From a checkpoint of a small transformer trained on Wikipedia.
Architecture: rotary positions, biases.
Training: a variant of Muon for these matrices, 154M tokens.
MLP neurons of a small language model. Each row is named by its layer, matrix (up: input weights) and neuron, and shows model dimensions 32-127. Each number is 128 + 24 x the weight over its row's rms, rounded and kept within 0 to 255. Numbers have three digits each.
A block is one neuron, or neurons of one layer that tend to fire together. After each block is what it responds to, as a language model described it from the Wikipedia text at the highest values.

L7.up36:139140143142136101136093206160147149168095147102110123102123168132149149145129161090103105131111136129125131127105127142184119146123118116152133109100142139146140146122154131093141124140096127128167146157108125060146146126119099113147108118129098117120120129108149115157155135124171155177
L7.up161:142141111091148126159130168098126149098142113148098130129121113105107127138152149108139121175123136114075136133085132121156147147094140174134090143107175143143126107133117112096111071143105114082146135127088083137125125150106118134141138164117179116148163112118166152134058138127132113170
L7.up317:145144096106112126148110165134121118145117104139092135101129142141096133133086100143152111150134149130119141104111104176125137146126107126125141095163116074106141148145138135107129098130120132137200118050119148104119156121099151165135117148119104116111151118136141171127176131112126140116
L7.up931:146175126108119142108128178111141121084134126172094112128117155169104114091165110079112088105107150096127170128127121160144134139098160105120080075106156144119135127123116121107148140098159157135135128139150144115116151139131118183151150137146128123101133112122111166175145097124124145164
Responds to: Plural noun endings

L8.up12:092151151089135137150169100140146095083109129118134110140125132133112079101108144079165146137120106095122104153093120048104163147177138148131156103122144151118102112139134120144128115125109114131073117162122142125152165155124168112084151130143101087117140126118164099148115112147139111096
L8.up40:120141113141144147131127133156134119126104098130141154151126103099105157141151122121128113159132150102108122123080166141103131091116176130157095132094154144163061167138094137089202164113109121122096121113137096119127122160142100151148136086128122104153106143099117113156122134133113099175
L8.up188:130138154109154129119090089130148138140111118130127098142117144133139161088079135095124131132175135137104133131112078112127115150126164131125119160130126118139154145133158069151155141153092164119131103198124109074149127162148111125092132138125135120099137110134164114148156135186128097108
L8.up261:130093151095110132163099103150108112135105138136133140151103134105145148113174149105154118128109098135118158159127117122128135150110111148165106118100145182147140113121156132162131136087089110132135159177120119151163137119125109129127149122123110111135157124151115130161107132131150135086
L8.up318:121144130127170121083101142113130089134101101104123121139109118097188096113121090106142091110113179098090094146152102162120118104123114131159110184148168109147140104105128121104149111153142139143152148125112143129121143119120141085136156103117155142112116116134123175133124114190119135155
L8.up340:160143140113133103142142136097173151110123172155148136143140108091113110118106136160122115101159135112096115112091127145113143118107092154137103157112143131138131142133134150112140100125120121184091125138120155087137154135155100144159146153179149134115118152141123123126146102153125105081
L8.up381:103121112124139126126093072110129144101148119105098098142152143112141124098104168091126094115137126147104123138149139147136190123156104086161131140144122077120109125108103102125162168141086159139130064127145131132132134118097118104078126150165090154174109139084130117101117166140115139136
L8.up382:083149130136123197135133043146131108164138119182125122128133121109107137107147165078114155150103146115126154146111158103142119122133138133118114155113106134110103111181116105139104138134107172090172161127083150128149136101132107111105128136152141176103106149081160099134100143107180122116
L8.up420:117162103113110096140096092129141137134145147106122114123129156127116095150109147116145105160131103113132117130163106125144161099114101157176140121152111163107124103170123087125126124136108090106097152143120126140108139130167107160110128145134116097120157127109169080139103112121159125106
L8.up436:131122087136150100151121188124153132130098104162146124153101110143136102144088093120124156133077142075125137092131139079129128135148138126127136134118098142131095126138121104138154095107135118129089183148119147122131142178149155124115142139107135143130106139123146101131138145129100098103
L8.up531:152133124093140139096106131158154121124145138140189150166138133160156134128125163101123124096145153144122177133088120120077171145133122140130085129143135148145068177134091166083105139115113163099080131144147149075147112121111116094148148146159158137097106142154083129147111139152120124118
L8.up585:105101121101132109136136119109119151130172115135133170128199090147111134133150130135138105097129143142124081126143109102107148109165140148140158145153125145134158113123137087127121110134116162113156115093092139154125106141156126139082154104142108115127112163101120106125108115106162116068
L8.up860:107136132102101145141104106153156148105092097109116123155139149145141120126125107100179116132097110124086145160140092135148128131100107125148146135154104163140122101168142105160149110108139155143128166141140144109115180110151077136117096144112114107105152103109188089141171148142095120152
L8.up896:141157124161085109124089139150133146150102138162107072094120127081139162088123159121092113112142157129096111159126094127116100145124111131123141091122092174108097118135063119118162134143101157141132125125120125129120139167178108105123108125130143119117133127147128118130136142186132102114
L8.up923:096142139144121141121131113120105131115105137165130131156132118114103108158170125120133112128145112094121212175073118155074147135135148159122102123132132100110106124152074110122119109164125130139139128163099153138137119114078137128103167159144104165124175136096159138148104150179099111072
L8.up980:137154108104141172105107126134139127121129108151139154131154111147115162088118150100186082135165141134126133115134121112132126130105151108157130147148134155094159102124139191138126103147143116118122093122113123087133129103141129139112107115121120124125173140104153097132112148138144103117
Responds to: Word-completing final subwords

L8.up144:153127104115154116104154141074117096114159139110132118143099127153169115086127129125163186080155117142145083142081108139124160122151108135121138090105111096134164118086146136171145067113147165154089149162146142126129109145116119118133151135140127151091126121112122172136125115088098129110
L8.up178:132096140133114126114160101130157155125162133161101122141108122112126122116115128126179101160122090101121134111125097137125103126108119128130118137128103132084170132130138111176151164116111131116110112171096163115149140126107142131123103152145181131088135123146111125095163102093136130131
L8.up182:118127139105148103108148180085085182104146134144176136112079153112127148132117134118111119139107129118118143095142133139114124124128149161118155095089126130097161123152194127169151131110153098123172142122156099090103147135107109143149144177142171112105098136136155126144133123126101106138
L8.up191:159125137084153142107125118074103158114173159151130127125103094109116127114084095115133126179143162146143118133156102170103109147118116146121109103143083166148113118149141153173100173105141114116175099105122150131105077115129151141123141122161142105106162058132128129108133117128094102126
L8.up194:082116152081105163101123162119130154110165128174133082086098120110152108144125148059148105130129120135154117160132140151120130143143119137145122100125107114150136154122156135158117126136184147146164125142113140141124145099111110146103120092146145152073070152128149119161177092124105095099
L8.up213:118162121106118136112125160104149145134116112127108076130094110126125124083129195089144164131120181129160118119179146126116080132147085169148117106114122125124135131093098163165121107158175146152127147147112115160115154144121124141160112115135135093105133135107181125075127160132106119127
L8.up301:140147159113102139146114085166136169110108081130128115142140115155157110106106171126117093142145154149122096187111110135136117145137132145145137092127137158138140151183094134154110146147128115140104126102114127158128106121126122153092139135107126151128104136159168155120099165121148082090
L8.up338:150146111128120168100102085139092123146135129114159111209133072057117107107087125141165117141130148115152105153120148123125132104164140142124125114133113138102132127185104158147106131116167130124154124125123140106124144120153152110115136119160156148129127138126154138107165118107152139092
L8.up387:135134152107090148137108121127147124121133122155098094138080142115163174130115162123084107160122142125130127177114108159086111107163125120165121132150140142076101171134115102153121119092111086106153093157129165146130134122150143106101130138154116133117127149145108131173177153159114148112
L8.up410:125114130113189079075149159119091145161167082139136127119117110086123140135112127107106105123111112092132144138085116129085121165153111142132151148105140090135094117158175126175141124166151135125140136153097112092143117120104127134086087177169125156109136124126138141166141084096131126133
L8.up545:111179119110197126137118112211101124110103135108081139153119080123143144115106115133126133112089169092137134136092091114169141168176161098129181122135136090162185126136138112116148152092115144155149131122088087178126138111153118151133132135100162068139139115126144149101134151100116084108
L8.up632:180129129136125085100120138091126120142123105107085131138152134138129150110113108151112094152149132110123140143112149131116092148113053129115141128130099125087094121141170167152149124153144152123069132105108129098109095171124105137148107148087137115109169153160116104149115146149131117117
L8.up832:115124133129125125121099134079117104144114173115117101118094086109125113115105069098150147083080139126141132152116141146118132123135129154121132118104108120133106110132134158121130085110106131120133131127094199112109140137130144128116127137107158137163110136177144147157128115129117108105
L8.up881:148089134143147118128149131079143129143149160116101115170120101097125163163119121139139110117162098122145152142089127075123128162086128178113096130129154119112144144106186133074131097134119113104121163144114105094172092136128155156165161141127101119114143085131155177143112141134108119123
L8.up890:102106134106115143134158154141144131170161107135124140111145088065100141117130139160160075116120117088115097128126135128143085138165126153132121137102100126139158136125139129201140082154141149119099128110135112152154127105106122141107121132156142143106122143156147157116144086084116141118
L8.up996:182113127104110134098139126121129128112152140118137160132110111150083103152134110142141140164132097116141116160144112136166124133132105139172080120139149171141115126114090127160098095114132145105141147122157153124165160159114140143116176110140148145138089151118165137146177116135142123101
Responds to: Mid-sentence continuation points

L2.up231:128129106152107143144135142081135124133074122116131112145120088146127121135134135107096138122109141133151134167109124131120154138084137129130121111117090122129147115119092103144153118159150092124145135122152080147102158094117128153115108120162108118166115106143178134167121130128106096102
Responds to: Mid-word fragments, spaces before numbers

L7.up74:100154134108121140125153127157132103144118139159146099163116135137132141155145129117137121132123157056120113116103076108106139147176122131151101095098157151149145127146174148155150160095104136173131131181088160126125150076100135095122144128100127130177130141115127131134130124109118116150
L7.up448:120144107130193110192132146094125118136117149142136120156121115129128124104119109133150137120085111104127190153097143112096117146166152148131139124129154185078135175119172093149155110121148142161103107119131112124117119125121156125115106134143147127132140141116160102135110138119134175111
L7.up666:128143090099141131121150163131135141081107142081116092082128114124158087127109185152156109141113140162117131154106114144117102093105121141102113162090120161161148105147151102158134163124123126120184086145120150088125127137138177136119127139116123121121127130125159156109146098100109075102
L7.up1006:122205159113128161144113168169137133108130122073140115141079098118072127143091102137146084161133107103085093115103130141124122121158131118122139152121153147149164163086166156141140141144164106122140145165122118102074137129145153175074134147158141136128092160124127130110132141072116147130
Responds to: Clause-ending punctuation

L7.up130:088141111124120150147091132093123122084112116133149135103115160109166135121106122125106105105186077102170118167146113096113107125179142113098115115167161102086114146112155100111089100118159111150120106128155166175128131147123146122106145124113158133150146118102118100090133125104139119100
L7.up819:158115124108136136146133142145176168107111141150132139112145120158143152108108128139131097118083148128159125168119090162092121174090095146121149059153130126119127130124142132143110117170151136148118142142124162141166097101136140156120111113100113106052102122115092171128141107159123087116
L7.up907:090109088137094142175134124156121138117140126117135104127128141139124131138144117144117123159131162124112089129109125101112160134161122099140144111124147100084155120108140175130104112094166121160122127086100158139157106118120084155123139141137105101143092108105108095144102149142123138153
L7.up928:170122114125118126108133111113145132140147137105147190098110146152179099111172116085144135154165153109140094157149129098132170125106102147112084130087113176111066158164124142156161137129129141138140142105141136132150106139108127100153123110132162092131103134125118104089128085140139084128
Responds to: Year-prefix digits

L8.up67:166170160150143121126090086125159128114086120128147135150168145140103117093145138128147138123101138122130103130146120100130124096145115141169109136188146133133097126129096155113145113135125128147113194117126126099126136143096132107144137087161148120132142146111136123119146117134116153087
L8.up101:143120137128132139192119110126171137099118098125175122126120083133148121100150092110127096133116109112153163108134123150111099127097130160150158138117180131127125124083106144153138117126111107147163139148097163188127067163117170122135144112148098160113087119107138114084153076111114125124
L8.up258:118150127136152160136108092105124135118114128111167124134126151158124115123152132127123086112173107105148156124113158134130151133146134096085107146186150125113102087135127142136113145117116089131166131143132145133153158120144109161101151144157107131126050139104168156162148123124162144154
L8.up441:115129095137144137187171139127119134124125142154117133121152115126146111108118112143140178103121164153131133140109139142120116166134210116112139128137093133140129139120129132105109118102086126168106193122147102131107153115092148161087123149125130148129143117076145167110116129123138099148
L8.up476:154066144111094109105177133152104119140127152142128181167106127116151137114111116129096103151129139142121140117097120100097092115181129139142107114123125149090159117112088088136130141128129120192133152121091093131102153110079117146149108119152145121104138122097158115108145154132157106112
L8.up511:140101138148140143128151133114111124138141103102140113119104096123154145143138148121113095156139140127120158141057116128080193169095104123133101160139113113101118124139152101112139114110133091170129094120139144114171187133102120094137179175088135133127104128096166118132139157170114086109
L8.up546:129133155146163129157116140121135098066122114120145156126194129164144114072154143108173116159138106153131107144138151135157146135114153142105113105106092094147073151111111115126107095127156147141128110106144150117185075154120120132090133122143156107134119118115144124119110107094146136128
L8.up609:096140129133081124165113143105117107087121088129106182163107101099148105112153145100116148165076145139131155136126108098133129143154121136127117147115141144135136137128116150145131085149098123136100114114111148165195128166091135101100134166131156151099088127087171196131124115134116104127
L8.up612:135127167073117109148115169131170157144131140138145091086092122141152135115117136117142142108117119091124120083137094114106161112095181163139157122178127153093125169132155133149127132167145146126167129115125116115133163180110124110121176070150087108183144128110133150116140128115101172098
L8.up655:116119086126126110132129124134143128117113167144118117157133113131125137143176103122076114100134122113114139207113135117133143136109124089114126146126113133140132136151119134119109119133161131147155136128111096110141178143114139151111119128167083136113130114087146139123097118105141163139
L8.up702:132118154110144118145151138108125128130132133164114107149111152097174146112141143129155150125136134092118122119145114139088160192170137096176132117123122125126102101130148133140072134136129119127156114143095068134107138116110119118092165136104115122106116134134123131090129049115159142132
L8.up767:118083107156178117153149114078119135126176173149144130121107106088103114101114104068111086107121130119207112121121118151106140155148094127117081135155146149144078118108137161154112092117133144146160145088137159127128111111116133147101155142140135136092117113123146144162092116105145123126
L8.up837:096140125123161095109084108121139132134156109064117169117146124117151127163180174146156155201123128166150144082127139136127151185129159135122124156116144155140099151133090096158135128146179179148092107136088111114185149143115131120101120140139119099137099139120155115140108115162147176152
L8.up851:090101153107141087109143100149108157097095137173123126136109125112129095141088142122119113146068144100123095133089094091123075117159132111150139120133141163077096106103144140141122099096084138133104116134190122148150139145096122097141126134096185118169144102124143135157104127101163093139
L8.up922:149125137139133089136129120109146139108173154140111137152102122160116110109156132144126095141100117138181147142135160128137135139128136134127127102121127142119117070135117121134091129149128119143178114124079146161131157147132173116121177176165133152124101117138134139129035121132133115124
L8.up940:114159142128146103126078137115148098152096144126156123174105079148125124106128115152135133114114144142124117133111113157145094116100130107140134136155122176159103107122182153128111123095116162146097133097136126127113103104129122160104136153157156117149180097123124126167117137147186164166
Responds to: Space before year

L2.up1007:114119137142155099142160110120140171146133135167144077142105122129128171112145143101106097102138158126160149114102133126152165125156129158090144108096155101151123103106125109114169131122161154127119132116114122154127140096136150086120135127126097147113148136154116116134151109108110122150
Responds to: Mid-word fragments of split words

L8.up5:138056112145163125129177091189165148142124137123135166140107112168136117128128150128159087116134128145085134150100153116104136152138087125113133120105171109139151088100145105157085110131126161150129049105126130075138118161160102102117146143120137140138140141135107112104108141116150119116
L8.up105:097139104135150119111111149126141142122181118126132093093123078147094156125134080099181135153133117177133112148140098114144137137107119176128153153118151080149147109124148092145164111160116167121117121124126113149110145146092120152085118164152123101104097143148154101178183172086153074107
L8.up146:110126146133145132081135125106113114067126133178121143125124121147180143150113155149120135144138139130158125095113118108130090076091081151112121169090141134086128139131148090089150123115125132134124113120134136053160122139122140088161137107097114134137095139122109130135151098093143129127
L8.up226:145164134154124118164164169144130142132115179142158099125110137135104133139153123110156124125140157124100152119133131139094136182140129138076100107132148155145137122121107138139120082115132171146178097159107093099141134118122149153117099131113103137113134094111108155141114128093136132134
L8.up244:104148146121099162128138111171109174162143140117120121139128116166082136126164173105132121145130135129147120093124118137105086131119157106136107126133178105155130105113159141112110100174135142101134086111125123139156123088104144127130146111112092100095147142100120124133128133065122150105
L8.up316:095119114139128125138127167125139157139135162108114147155118154126088140120100133107113072127124117135116133121108121116101102115128137170139136093157150154113124156112120162106115118145149142124133128139100118151132114120115132097135126164115150139146167140112158095145158155101163115135
L8.up333:109152129142145125085138144110134095130149090149153135173143088131109120131155121131156148112115136151134118119136126112110113159139087137140098132180191126138158101096162139111119085108127139159121081127104106137151109071111110129136097084132081151117141113134128140121131109123160114157
L8.up515:129145140154178140111127139133177137092085167101092134133122116082100143103121114079145103124086129134108178142140159118117125117111134143064100074103168086135122128150169101165148123096176079085131083146109136118084112105085141143087119118144166124130138124092167150124112169115110143144
L8.up569:129110143160142133139123143128088155122115107133107131108148139162125108175133130131176118131110122129130160155110119142110120145127098105137112067126147156128174133130163159158091083094087129142107115130151147105182114117113136129138133147157137129127113132180106164096128119127117116095
L8.up610:129129145173162121146099123152100155134089113096105156176124155151115121141156165125107139140118168108136139089141176160099108111181131144146109126156162136119117171117127121110163075116127128101159108147129108129115148125113120124113139125132072135144172138078129119151151152110097141085
L8.up667:100118099116122156179115113094159114091145114110156125120152108153151105099076148117128116096084112138170129148099133154110075139150121143138143138109162168126140105156158086091166131107174125125128138154134149145119157137117104086156157072117121098154124144116115122169076135120126149133
L8.up673:098149132177094132112160127165148140100102137120126177129125115131134094162127136139142133164136125098104114150136096116134117115087092100123087122084165112156152133124125142135108127101127134147108109141119122106167130134138144139091117138085122146098123130125148165143106137163146179088
L8.up782:119149131132133092148132136148109130162129114156112140174138132135133134140097117131097118111100126128182145099079107132136104101106138148186124107096138134139105125108119101145105110147139172131131141112126151101120111144122119086129137109134155115102121143087121138139118086086149130159
L8.up798:127111153134108129065133113133134118150191123146101121139111158149124144155151142082126127149132123147182130121117159123076118126156150139133106128132145099141102141116133179163100095130137129119130141092116144097117126155115136148139158121087120125112102162034144124161071124103122072124
L8.up804:131113128146184113121135111132153138130170138098114116119100152138135114130121148134137121126115132107125117140102141125080128150165139149120111152154121126135138130095095135160091116103129141128128126084130149148176096132115121138154099116128107095140100150155107145141160123172099121148
L8.up830:176130090111149120077135134115124103138117161128147146124150136144100114095115135077127145135147128146175129094136132123122098128131105170133119136140157149128147135097118073115144086146146146173111117131095133136141120155117143147128119113134105118102114158128145151169135118091143124123
Responds to: Value-introducing connectors

L8.up38:106153122125149132167109141138154124106097113093124142153121114123123163131163127114160108148103136133131114125130087148100136111097148097104142142145171099169120081121115126131119127154137094133130135109150103119128141125131156087159184100136163108107141140125123097127171141115140131145
L8.up138:104124133124117101138100127141143146140092148100110149088100122138162134083125125113132154113116144124118092150120120122161099145130130090122076160108189158128128096173138132139101151106152138114118140097155091065126151089144106159142115099156159156109107150124141108136132152119114099073
L8.up253:123155139154137152091172114109171206124110114149128113124123090126166158087175113078138140134131092112144103100099124086086145043137135125129082110158171153126132123092136145127106117115158108112121141093147072111120092169122143125137134116164140110116173153104147136086117123135145118156
L8.up379:140120129149169122174179149099137138124115117111081145089126104108094159122078117126145085131119113144152131184074107143078134137131132137176142146090165143075127091075164140134112126140125119111136124151152112095174131190136153120095097097137140184130063142147124146126109132135115082099
L8.up421:111119112130147099131143187147163171137153172151145124131102150163156148113104122180116152129136196108117120130096157142156112154114158132124132124075144133110119143150085134103150128079140160124144117147141093113121106102114137141099140114111132089117192167154160165124134141157118113157
L8.up479:135148161100099134118154155115145076131127103155155131177148122103097124111128129164154160162140128108102100147124152119103119123127110140181115147141098136158114118098141137082136149107145108146115105115097098135117108134122126123136166164156081126079132127165129097099133126153108125116
L8.up512:121109133152147117118129131128093148131102093127159127119095107082117173102164150103096145111111125101085132130061104132117102143144083117107128128137149146135102130104088092155117136163143090144123126125123101128129152147122108102103138128089144125135103118136095136095137140137101128152
L8.up518:133140141130173127156153146141124144189117130129125118117078136114120123109095139118101101106104117094130134145104118149087142169107136119101153162100131103145122157097143114138155144071134122158119101126167132122105095124112127125130153126128107180176126141114121159149150170140136094103
L8.up574:132110141110137088118134143135093161140118123120117152118104106134133111097123135133160149126143155078154129128105106089116123116089176144134112167118182119125114133091119131124129128159145128113158148109099073065096133139133120159154112129123148150086134182138138163146147130112181098077
L8.up602:116122149123120127149081180111113105120167120167160148119113127129115153127164152109107113118131102131117137129130088115089104155105143118153115165119122101104116117115125128122093138129174100149142146134155125109136125122083115167124123104173143145122152111148138094121136158124097146132
L8.up650:156131085103150141151090177089132132133165114136120150136138148176107123110146115102157125144118137120156122118093130084168099150095147123122119117102116126130200125138083139138062125140124118127141098145109159129170173101138141138146105160114128087121099144120143095147133147105142127115
L8.up736:148095143120132099092123124133158126172127094149105150122148110104131116152110175166175131110129080121089113165134100124167113117080135116118115163147180155142153102172127137127098160137148154117113144108152134129114138085161177164138173158122125134121124168106159145113120123109144100140
L8.up829:092145103108172138081137149131181123114116151136109115146107169116093134140116134143160147109135128111130132097167183145146126154128165149104106117156129134085130127100071137139122113133148120136136135114129126117116109112122129119105151147104149119090154083135125092150151108126100140105
L8.up893:121131117115137109156141139151138177153123126142138120156138123137159076143168134129143131124122166119123097142094142158119094161115107114139109131105110109146173147154106130128104118142144124126162132158090090110123139102091107132170178158106101132184076170142104124105143102091183108137
L8.up902:160125152132112038090106115132132143118147144138098147147122081127124139108136157131069100167124129100141140128114129082135146140114131101146173127086134157130102164099119095096114134104129081146149126124146118105123142152126170127087164121136168141111163125140132133097109112125141099109
L8.up1013:119122154094144097127122116116085130122186132121127097163105084105116126111104123120163139134141145134144192108141121065135168125109172101142134125113155139057109114110104130122145127109126159141147088127141111155155119068116143149115136169149081195141123090130099105123113142090121076072
Responds to: Number-start space token

L7.up345:164104151089130108151135129129158140142104161166109114098072120071124145155113104155123132107106104108143108161111099158163092157114096146153078153167129167101093121122147124137130142136146115158123156123090122119113117114122157149125158138131126125125169106092129123173152131124156128093
L7.up643:178133136097144119145096151140109091140132125111123124137102115101145140138129122110133154145096110127174140134148124143110104143111117100094153140146135115138165110098117133137141117119118128169134112093146115130183121090138103098103141131113154156097175101062152153142118127088098147144
L7.up904:101134150115169139143092076126103144145134130107139127205067094068107125127166149153125097124127139131135130145121125117154108112138124144122142127172133150116101154115105162150103110128141149144127145149130141111161129144074146105140145156119145117122122132126119126118127128120144143109
L7.up941:092128138116137104130152138100138114100131110135132151146092115120119121080110140107180151107126131147102099145110104171119141103117153115098075118159150139129114140155100162102134155126114133145120123080126089116098156114080124091140107170131134157156129080141124156137112133146133133130
Responds to: Space before a year

L8.up91:169159115126120112170100087115184152140133115133107110147135130121135090111137172124103118148085095163128108105165166104104162137104137116143081125137160127169163132143096118121095109098099146115150130145097170113158146126131122130165103158129095145111116094135101114144146158116163147111
L8.up156:148166102084157108184122141154119158104149125130153158104107130147155070154062087151149170169140094138136096164141157111119095151131174125100159103144126165160127123142142094079124147115113163110103115105133112121117128144116116113133144155142144106160122138125118119123132130116165113152
L8.up327:115135131080125139096160137135161127130130156092092155120097130106086172131166118114162132144135109136153133160147121138139115154144143115114110088159116102109096091092116142095129143117123141127103121142138170144103132107120160164076170133142139121136145144137201156136131111128111133110
L8.up374:113102126109170095169153103079123119100098130131187133108123125081102093085177117135123106149077141153157116144148116107145140146158100105112107103149147145084156149057123117130119084138132105161147128094125105115150102126110147108116142121145152116124145156101136151139138112123102131121
L8.up392:137084070154155173150119167131135151116145133124122153135134164102130057159133133090097121128153174148111148228129116113111147122166097164098156117141120110091148140146109151110139105120112135131116128118138129117148124124116145118121139112128095108134137178099111124126132109110081129144
L8.up402:126151128095138130102152125093105089109160125159106115139126098141169090125128147121098137117157114149147089093107127170118158114097121132131157105117169131095126125145147098091155119156119122139158092144127161119113110135129161126145113099150140101114113119127107111137155114107120132149
L8.up488:145139137125157131122088123138118125151169153116087138140124109184130125124148137128130121150116146119128138131109128167110132132131084189135149097122103161108131130104107149133132068123121102187148121128138154094165125115126096178105123123120088113116152139113075125155149128174120132089
L8.up548:130145119111145123127150167136120140141157145141088119109120111156096209094145121096143160125119126129124123139127123108093140127103110166092110138104124118128128122172117130110150097094170172147155161135140177119100064171134147157090134135176123151139115125098098154181115090160139155151
L8.up557:133139104082136120144161133115188169155108110134095144136139110127104106130132127105174154170080106142139105143112130149121143151106110125137138114107095128116141138111133163150102178137093136145140124103130128126107129112111168168146118154115106145143084151130148153145149145128130104125
L8.up614:165117178118127142097120127080101113153121134150115117109163127127132143081120107086145124117133150124192166123141120122138081128142115170124127157099139151100097147109119127092117120120139133129120163139101149144122161136119172159089168169126132176103124119099086099134141159102092127106
L8.up699:137139133124169080109148154085099147110120113176182125101097145167080167143119135104099128147140121123154110137141149146131142121161149144108145104123136125074147136133148121112153118118105160129097067123155144141151079112175148127158144161095108107119139113105098114130114140114133151172
L8.up714:115144136132149162119148074095117133102124136144130113152113137094134142105179149142174130131118101071161087157181109146126122172117129140097111124117122110081136133148120135140122160114117123105140135172099105119110109134136091140094101137118138101141107147123115147094095116142112104119
L8.up721:158130115127104083120146147075121129149142130114119124126122152142133125126140101127127105166178148115154122136163110101151119148114149150123096109138085087135113136125132169139133122081112160115132083122106176137136137160116152151147162101125150122135111110131072084101157127097146125131
L8.up795:145120093124136133115099128189114098129147138122173142170113128125160125140151129111083107129151096146110151148121118128116116137171135095168137125147173098030126091103134135177137110070134094138130180142135131174148136123144138138138121131173170117126137163113111145121130133114110108133
L8.up970:086116138149117105184122134149111133129138159160162170132083129163123132091158154122088170127123105091055140148128141138101129099098135153130101091139097111095105132169130118136141105134115146143168135160090145117163153128134127125123114136117142132123125051089099093139153162158130085136
L8.up985:173111108137115083178156145112102129135138127127133105094133104116132118111103174154133165169143092155147162128106110111102127109115148112101174153117131140131133143149075124125143114152133130154157130117107067165158109167166142144157126108112140148099165170153114088131152097115104134123
Responds to: Word-initial fragments, g and 20

L2.up479:159151126138097169152169124163140132109121135152170145112128139131109114153138164130118145155127090110138148135141113138149151118132148135182162093103142158099141096155121117135104107136182133141143145122116155125075125121154123113129095121155141127146124138101076129102169145150149152062
Responds to: Word-final completing pieces

L7.up479:153115123132129110117130121151092112109150145135110185119175105133100157092146110137121135096145107154150092095153084189130145130150087145090124144151164118139091099132096104120137141145134163145155100122126150158134161138119144116119124177170124144136128102136106179120149162102115110137
L7.up641:095173132112117124164138135132112122121134137143114124112128128145114138109138083151126111132099147114127135137113103126150155119111113110131103123158147118103162071117150145144137107133098134132123130095151099175149149180120097096103165160116100167143093155103156123203150151147129125136
L7.up735:145176101116151135120114122105117137155097087144161134106132119105125161126105152110128113118111114133101119182142135125156177097144105162136143135118089112108141124149106172140167121097111147112127156117144135112131150132141150096113177139105105197134115118129141134115144113160116112133
L7.up901:110150120136083161104116142131105133123153090125120100112128156143094110133158136157117127146148122112137150130136125155106141085157126140127115134117149125160116087093156145123133131166131152130150156121136127176119135144109171121098143149125097161114108136084147161157139149096172105115
Responds to: Date slot before year

L2.up713:163165139164129102156125144137156103134136127118149115119133118123132145108132051119121105160117154078111104124169141148115169118111097141109088136100135142124129132140159153112152123142102128061088164141114115091150112124163142136144166149102152116158115132131151110109139066110104153172
Responds to: Verb-preceding modals and infinitive to

L7.up200:149149158098147128162165106143125117106130155125153137169109124127099122084117108144171137111155139119148119131096129161122162097102139151148182170113107123148153132119107143089163115139127135124138134149064146138136118140096158136129152157123121113138100120128138088140130094163158101095
L7.up435:128129128168154128140111169122184152153112161142157088148156132107120163098101157131175093115111144093169118175092126155106142171117070180155156108168147117093132160149089097155101145111155130133160124077130128160147126162123128114091113111124107143106128116118132118123115118147114130116
L7.up445:134156176114155100098134118076141108149138156100141115103119114164129152080121180121130115165146147126157142121107137128161123102134141129139137142130107159170156119108096118091098091135132110127128154112096110149189113101179121148104173161147114095155120159139127165146147082078131104115
L7.up833:117193195130156141125117088144145137106138107164113097139109121125130168141111117084115119104134142136126167108131117150080098132139161136160153187124160106131105116162131105143136126093142118129093140114179102148146116116116122116088180116120115188112133129116130140179134106118136114100
Responds to: Space before numbers

L2.up685:116137170122132121161173133129118121161145131108182140110121157125123132156130118140140131163150115155086133166135145120120100133080112144092144115140088136151129083118166116121130128084167137176117202107146097133152160110143103140129076174138112136134152122112147141152109182135149154162
Responds to: Verb inflection endings